MLP neurons of a small language model. Each row is named by its layer, matrix (down: output weights) and neuron, and shows model dimensions 0-191. Each number is 128 + 24 x the weight over its row's rms, rounded and kept within 0 to 255. Numbers have three digits each.
After each neuron's rows, "fires before" lists the tokens most often just after its 100 highest values on Wikipedia text that the model never trained on.

L11.down1039:155170113103145169149136125149156091156139135119126149125151093136079077109128144136130112131157140160154086100099144076135112146146158085139100129078129124135139130134149172172108150154098098124132112119106131137171107102131142126124122129163107122101097183124145165158073115147123165119103155132143168154118091177154144163085170126129148128138152134187128121137133139121141138120123119153143079086105148079114152089137136145118144122111140150100082140150114114094155192121120078156098102129132123161151115143141132108117123125145136107154088093155145110157137125114124147129
fires before: "2", "1"

L11.down214:205145134160113152149118134114154129139147141078144172163088157121140113131142131153135156159133105132153097090109109148146101107127117144132153172138152134121131141116124114069117173116093134097152084132127128145129135162154114122083130155122086110149132132119166164129081144119124152106157144094103133161129121112145152125097118081113128131080124161150143128084131104185126124148154167120153096114119151106102141123123138128113131096122151155125145104109121135150113128126104127113152124141128153119107134114116165100149111144146120172201105152148132144122122117118102132187
fires before: "|", "\n", "==", " =="

L11.down1219:135142160143130121170108136158102113163108121147110114111153094067138118155102171126133096198166109159142153100117132157120190109158119112161144159110139130135148057108136122124158139126122120148107084127149144112126116133130137093137168099128108167123108124136140148163157102139168117106138140179122106134129166143161134150113142085127160070123149098133107127104118109114089100100162122098165145118113163111134135140118156096143149101089114139107143117099079130091176118140106127138114133170134146135135104147132151137150092135127133112139094125140120153135092123134107142123
fires before: "0", "9", "2", "8", "1", "7"

L2.down1381:151120157158096184142129103144090125153163132170080149129120134118112131137141202131162142139107079148111114135130109122116126130098130184162086106134143133149063146165134116107091139106131073133124087088120066108166159128128148157066130135153152102133150116138174126134112114089126131116134116156147118128091128134124158144140088113133171138115109096100071112127144128131139076077130126104152184122140109093122117124091118116157144123170117135122151094162150128142181130130185154179127065106131120114140135099097160133094146161105169121130169133160174177141103128086137141133
fires before: "9", "8", "7", "6"

L11.down1474:164090118143133139127099152095113146126146099155123107117137172144145172130132136132121143104111135164121111140130157100147128125164130153175149117111136118169134128152131110186143111114208127122116106141145108144122121118152174114137140119127120136138123113124106129141149127162135130120175140116127160131084123102121129161135156150158129138151113118175162126131144159152182131137105139127150095120121138153100137117141103141163104111116141101102116135144119168111105133105141125142101177102077144076104145111135132148104116089157146142085080140083122103081111103110125123138
fires before: "\n", " |", ".", " It", "–"

L2.down1419:168133156152127138129124165071111109168130131136093153082148114118109109141143155119131127133131154141165145120117160169089140160086133170129122118125110115115108146153141132137129174156107115138158155137162166167137148117083137109167135134146096111113111162105124135154160149140138130128105143098113125099138092165135094103155125096115140101097110125147140122100135166130114100102174125123142144150140073170120139155132135103126093160115110107108148094108090144110142175102159163133116105118128138105173143108118137144121114131087114102162149138099105144130077135124172128118
fires before: "5", "4", "0", "2", "3", "1"

L6.down885:158099164193124114129108141140126164192059078104099108091083172140121096151163133136117133136127139125170091157088134130112106141154099122146128123141102097125150154122074141130113133092127110150138113137153124131120156161121113106138113048163151137122135146126097128159140129115124130091097115139181122133108140127052124127138121146108132119173113183151144120151158150104090130095110114162137124119137129146137096096157112141074119172122121149111124129176115157153135127159120156107148097090101105086151122128175140169105118158106083122157105124139125127114105127123127136122
fires before: "1", "2", "\n", "t"

L6.down1192:169141141139151161100116128156101148135153114158120157120178116162129114075157130079160127132130106157132158147135141127131154112115136143110181101102117103123145110136126098076135143160128139112132132127110137140123112129121092107151129092127135120157141105153152146127159090122162115093124135119119130085135144136106112140062156123129152127140130118125106110125144117129135146087162181123120112113109126176133138135095100107082108114126126132121179153155134064108110120124092118082185148091123121115117105116109103116142128150118163113136116151112125138109143159125120109115
fires before: ",", ")", "9", ":", " –"

L6.down538:128141166110137138124143129142156176109129094138124105160148134090156168112108162090141081181145131130097107116124155069159089107119130094097097117119099069188136128096135119143106144170186114115109129115136116143170148095128087114147109114126163141127136131110127103124158153138110166119116130087130149116105156126108147156122139179116132092107140146146137150130159159163109111136132089143127087089103112107141126149101156105093139120098102083121086133152116131161114210137127123071128071144124150122126084120120172094133112059125134070132157121090156113171122136133121130140
fires before: "\n", "-"

L11.down1440:124084145142135126153155161087098098129139159146132157110164124114093119125135113137171161105098201130118085109114126108188112176099115089131147148093138134153174105151096156129115146127117095118159101103167127168145137102160108139100138148156135118146142141063132171108131141144131101124074099077109121148166160155096122127135146093140141133094139145175106101136098115144125160130136115107153089128116104131148150148137115130146108129109105126124144162138117139148112156126130208073151114133108123151146153140161126121152139109116148103183096135151109148124120103102111115111
fires before: "\n"

L2.down1130:164134196144080128137122149119118110133141138139128115101160120112142101130139127098121148141113090122124131149132115097168093095138136108126113112097100108144148104175156151126118146144160140137158064105161143119077152077106150112158127142110140115122143132140123120107137114142099129171103174112161095121107142120092123107147079135127146111163152131141153101145131147156140132126149093150098086114120118136151131140155142137135155153158093120153119146136101136102154100165127148102132160161115119123096136143146130133099153118141165115116087116113136147092144090116167115113
fires before: "\n"

L2.down1097:123129108164125145126090158154126134120109159125149105057106116133122124134094103137144135093126178088130097116155143151145123103127145163131165091077166112141119155095118132162115130144120095136171122130165092157146142101150147133136081097130133138111167102115175174095129142120132107155118122125153126122107151141141136135150122121132144093131100132130126139145108114115153137138157106132133146114121163091135139149076157119067127135130072116166157072119115162110100163135149140143093151156118142078117129109122123136124135139113159106112151128150135125156149119099115155155
fires before: "2", "5", "3", "0", "4"

L11.down904:099125121110096102139120156138103099117119094154124115173130102161139132123179129113151071117136074169060129128136122152139108167133108134109142141140124152131129170141105077140129139117164137133140077126131098171161163107136107127147144111123130127158165140121138118136135105164087147128162192128140132146130120172073127123121062118147099136116103133141092112138134099120117151129131161168151076175095134139107089148104088118118160103134136126122142100122145109088146135105093065146165099130147132105113114132111136180121138142084142117123126148120124093076142124130121125133
fires before: "\n", " He", " The", " In", " E"

L11.down260:206121137153075124085140141106100151140142071093079107122138122116136131154113142156136134077175165090119153082084147132134133104116102125163132106091158126142153132109134186180118154137153134147136131134101144128127151151170135117089115116141152131140131118139128153148119138094134120179104157143111133131163123142162105143153111141150129065140129097118118150071145122132075116133159114126136104141100126167137102135150148132170105108125098108116117127153084143106162134113128129175097146122108147109124118106142159131120119101117097142123160151139175118136130101136129111151
fires before: "9", " York", " Zealand"

L2.down647:132130170115086152133128124109140137084131103121164151147126105119104103137135156121160135123150085076115149167150139155159091138112112149099114098145173058134109106161126124133169109109089114071146082111174131124075108116124129124159087153135120136147158130132125156138124092146115114107079141097116132169119087179154122105121147118170153120097098103084131089156127172152145126132152119162118148137116166117089092099094104093100108111143104129152090186142134115138140148152154153136121148167104159103139114114091127141130119082143154122095134125159116134121101129120145140112
fires before: "1", "2", "0"

L11.down13:150164168120125059112127113136165136181135127112101089134098166107111165088102103123099079130086117119100111145119085150112173133121124121114139111135131096171102141120084113135125146120136124109102138107119127134084102166094126119162110160116122120185125140130122135101158119103195096136107160147138108099128153118112100135161117126136126120107108104162135164138090147109092129147111151126120156135183122157106136169133139137150138083164106130159135120121130119133142176136109128130162129099166138129115146106129145117125129120123125109115155151095139113146093110107136151145
fires before: " ", " in", " the", " to"

L2.down626:140132120157149147115150115138129146168093124143138113124085181102136083145127141145101143105190134108123130148116121144155130145135128107132108122148116170180094122120133100156170095103115115162115140115132156101128130138149073131110090138118157112096174170125162125099159142132125125127164113105152138179165157083143100139118121119121140134130117147128121151095128139120113148098201122190127127130133126109100146111090121125146109087137130118140133130093092144089110179112120091107115102088117135119147090123105118160141136139098152093118121137093111134159142153131157086147
fires before: "\n", "-", "The", "in"

L2.down922:135122124153082161160099084153143126165145132166120179122097133151142109150156174102144100133112101126118061125162097120132125127102093134142141116143120106130075145156103131124104093132145113110111112098126097129159118140138154110066120073134097147130120131128140131088129112167106186129102134154160090125122130154128177133168130121142118141088117101118092130140089108123189095136127138120117176102113158085131099120092097103122113129121126130098131112140127122105175121156149147112119122130119147048124106141113160135124133117124137121147149155140137120129144102078061156138
fires before: "8", "7", "4", "5", "6", "9"

L11.down997:126109138123136144130144131123115166131110144111146076098125107100120126144114130122101107146085140132116123123100136185152131131127137176115142127140148112131120117099107142152122146196100164126097131108112107128091120128143130128132116122118149132159061142112111109157142077122108127129103110152118114110144137114128132130106111113129126104099166144121134133161164134104174072131141118117119095091121178101140110141102156115105133117133121126118148101149121096145138111144173115133115152143142159106145110178170174181164095116164111190157120143044131108141139101140093126148
fires before: "0", "2", "1", "y", "amil"

L6.down583:135132156092131154119070117140110119082135065114178160113166135099130136096150163143206136094104116129122205129166139088096109129150144138146120128118101115107124126127086154165136112121152159132123151118096089103163138127089098102120138143114133154158118146162108106121114132122172121116127156137140146146121119097106142149117143085144134105181096095165137119099086164116133102131103110143143114138113153154103126167064106089144127127128131098152122135155138140125156154107103130138127104109134141108113130155136138115101062125119100150076100092122113131115112151108148118092
fires before: "\n", " "

L6.down595:236146144168164159173089145154136082144121093121118124128127109113107114116074074130130125097109089106116068161066109094102142130140107113135148135144124124073144137152112167147126146161100091108155158123147135137197106137134092154143123161125121127157106134130105103143060136108091155146111080136127107120118105105114128131157133105156117121114140140117157128158154110124135091101103138147135111137135133100182146123163156146130107151093126110139137158145126121109136124139093146111163137110087148107123102123116103132085133141174153070133073122121104152097133146136097141121
fires before: "1", "2", "9", "a"

L2.down1519:190144128129118099157089109163159109113100153082132130109164150141131142092146116116111115105139128094163120132129154131175127151135149141098130103099132076109154091139143126137059071143157109094107164204151168140143138139106098152097151101153141142085137096161111132093101128079148115134120144139097171133169149127130135148140140098146100143131107110159116152162084123126130173170125166094154099121090124143143156124126140141151125149120090150120147138186136108127094170088129159105120116148094097082112160105125142154123187120163151116137163165139145151129100144134132151132
fires before: "2", "′", "6", "°", "8", "4"

L6.down1028:095093126110095094161107102137105180120169094097162151141131152098127171097123121123147097186109122131081165126118137106082098126101128133077140145131175106136112131155147122189157139140105136094142094125177135110113122148155109081163093132127125154147112109073120101157129128103136113109143147122141151136116111149130139117167148142124098142120141126143117127133123148139140125132107161152118113180107123151153145090095091160151158153128099069101109127177105129130157153121112120120159138104138157115131123133119102132117103110132104118110159123092135161088085113140125151117
fires before: "\n", " ", " |"

L2.down470:160175131094160131117174149126135125118060142139173174145116151123113129146150141134107158140139131122116094104094133134150133141113103128111130157155163139126107148162103088129143137170131106101155089115092122084117116149155117139140158129156166104140133149102134167099139128117134162143130086107117101095119135119132154175114134116090138165133174162123169130134130120122149106077088150153178125122136111121126124115140155143107109136134130120128152164122126111128173098162153079128141113116135132143112132162135165092135125125111133085149091143129127100116123110118131126103
fires before: " ", "-", "\n", "\""

L2.down1140:160154102138155159169153121110105132101124112087163161150113123112101097161177133142131107150150145144130081138135131126138137125117109103143103133129140113158127087106121122125137144168136142154159107154115120137163124115164132106118155133170128138159122097105128113104148161133106069158140077133166119131146147095191121094067092178115124139106085121132142118110142117135180145131143154097163101081118109092109132116129090124171128101152135136159117131086117136111125129120146136162129102149122120101124105148125137161137152140139141137163112123122131102125134131136090117151
fires before: "-", "|", "=", "\n"

L11.down831:144179112099134106161090166144130162098122131114116122156133082077142107119143154151158148149107107121154145160107173142107134105132150140116116131102152119146117096137134152135152118133114127170167128171076132118082134125130134117143150142157099146126169147124149086090122069131157103110082121165103128087142133152094145160065098106150119097109124134137123096130148118096102100140125139082197127120142155143140144127133147103158155070080078137069113148163122122120187114135131157145186114149116121094126125092163123132132127169114123152159127134109171083169137136125146099139
fires before: "0", "9"

L2.down943:154171121136106125131096139144112174130075121144067092138113169136128116130118151128110092116155140148144107108139097133136123133090103145130117122127122139177109121109119100139106122135103119173145116133120125182168134130146116092107129092162120130123172097143139150089137125085131125128127110156148118138141125165170135127111139145109115112141144154100109142185130111109119128085120143155141127155148144118095124135141174147144113103138112102152128149160115143147183137138126105150114117121143114139121094183087128153143143157128170096117148130133155127130102112127142124158
fires before: "-", "\n", "9", "==", "8", "7"

L11.down919:139099135111102104132144108167180084111141101102105117141116134111139073089135117109108143112149125134136140149123119122138123121110149141109124103120102114112117153087121100154114131155110162134104139091155112117168092134092108156073116129148130192144097120112112120112084131102153135097130132120167137102148136144123133123117105143130095143148143122111136116139187123137176116098111095139129131119124165068134162096112157128159118116103130149121126108107121134124095148143140094110199099182157132158132148165133121106144144165153151131181138128158139139083134123153094149128
fires before: "0", "9", "8", "3", "2", "5"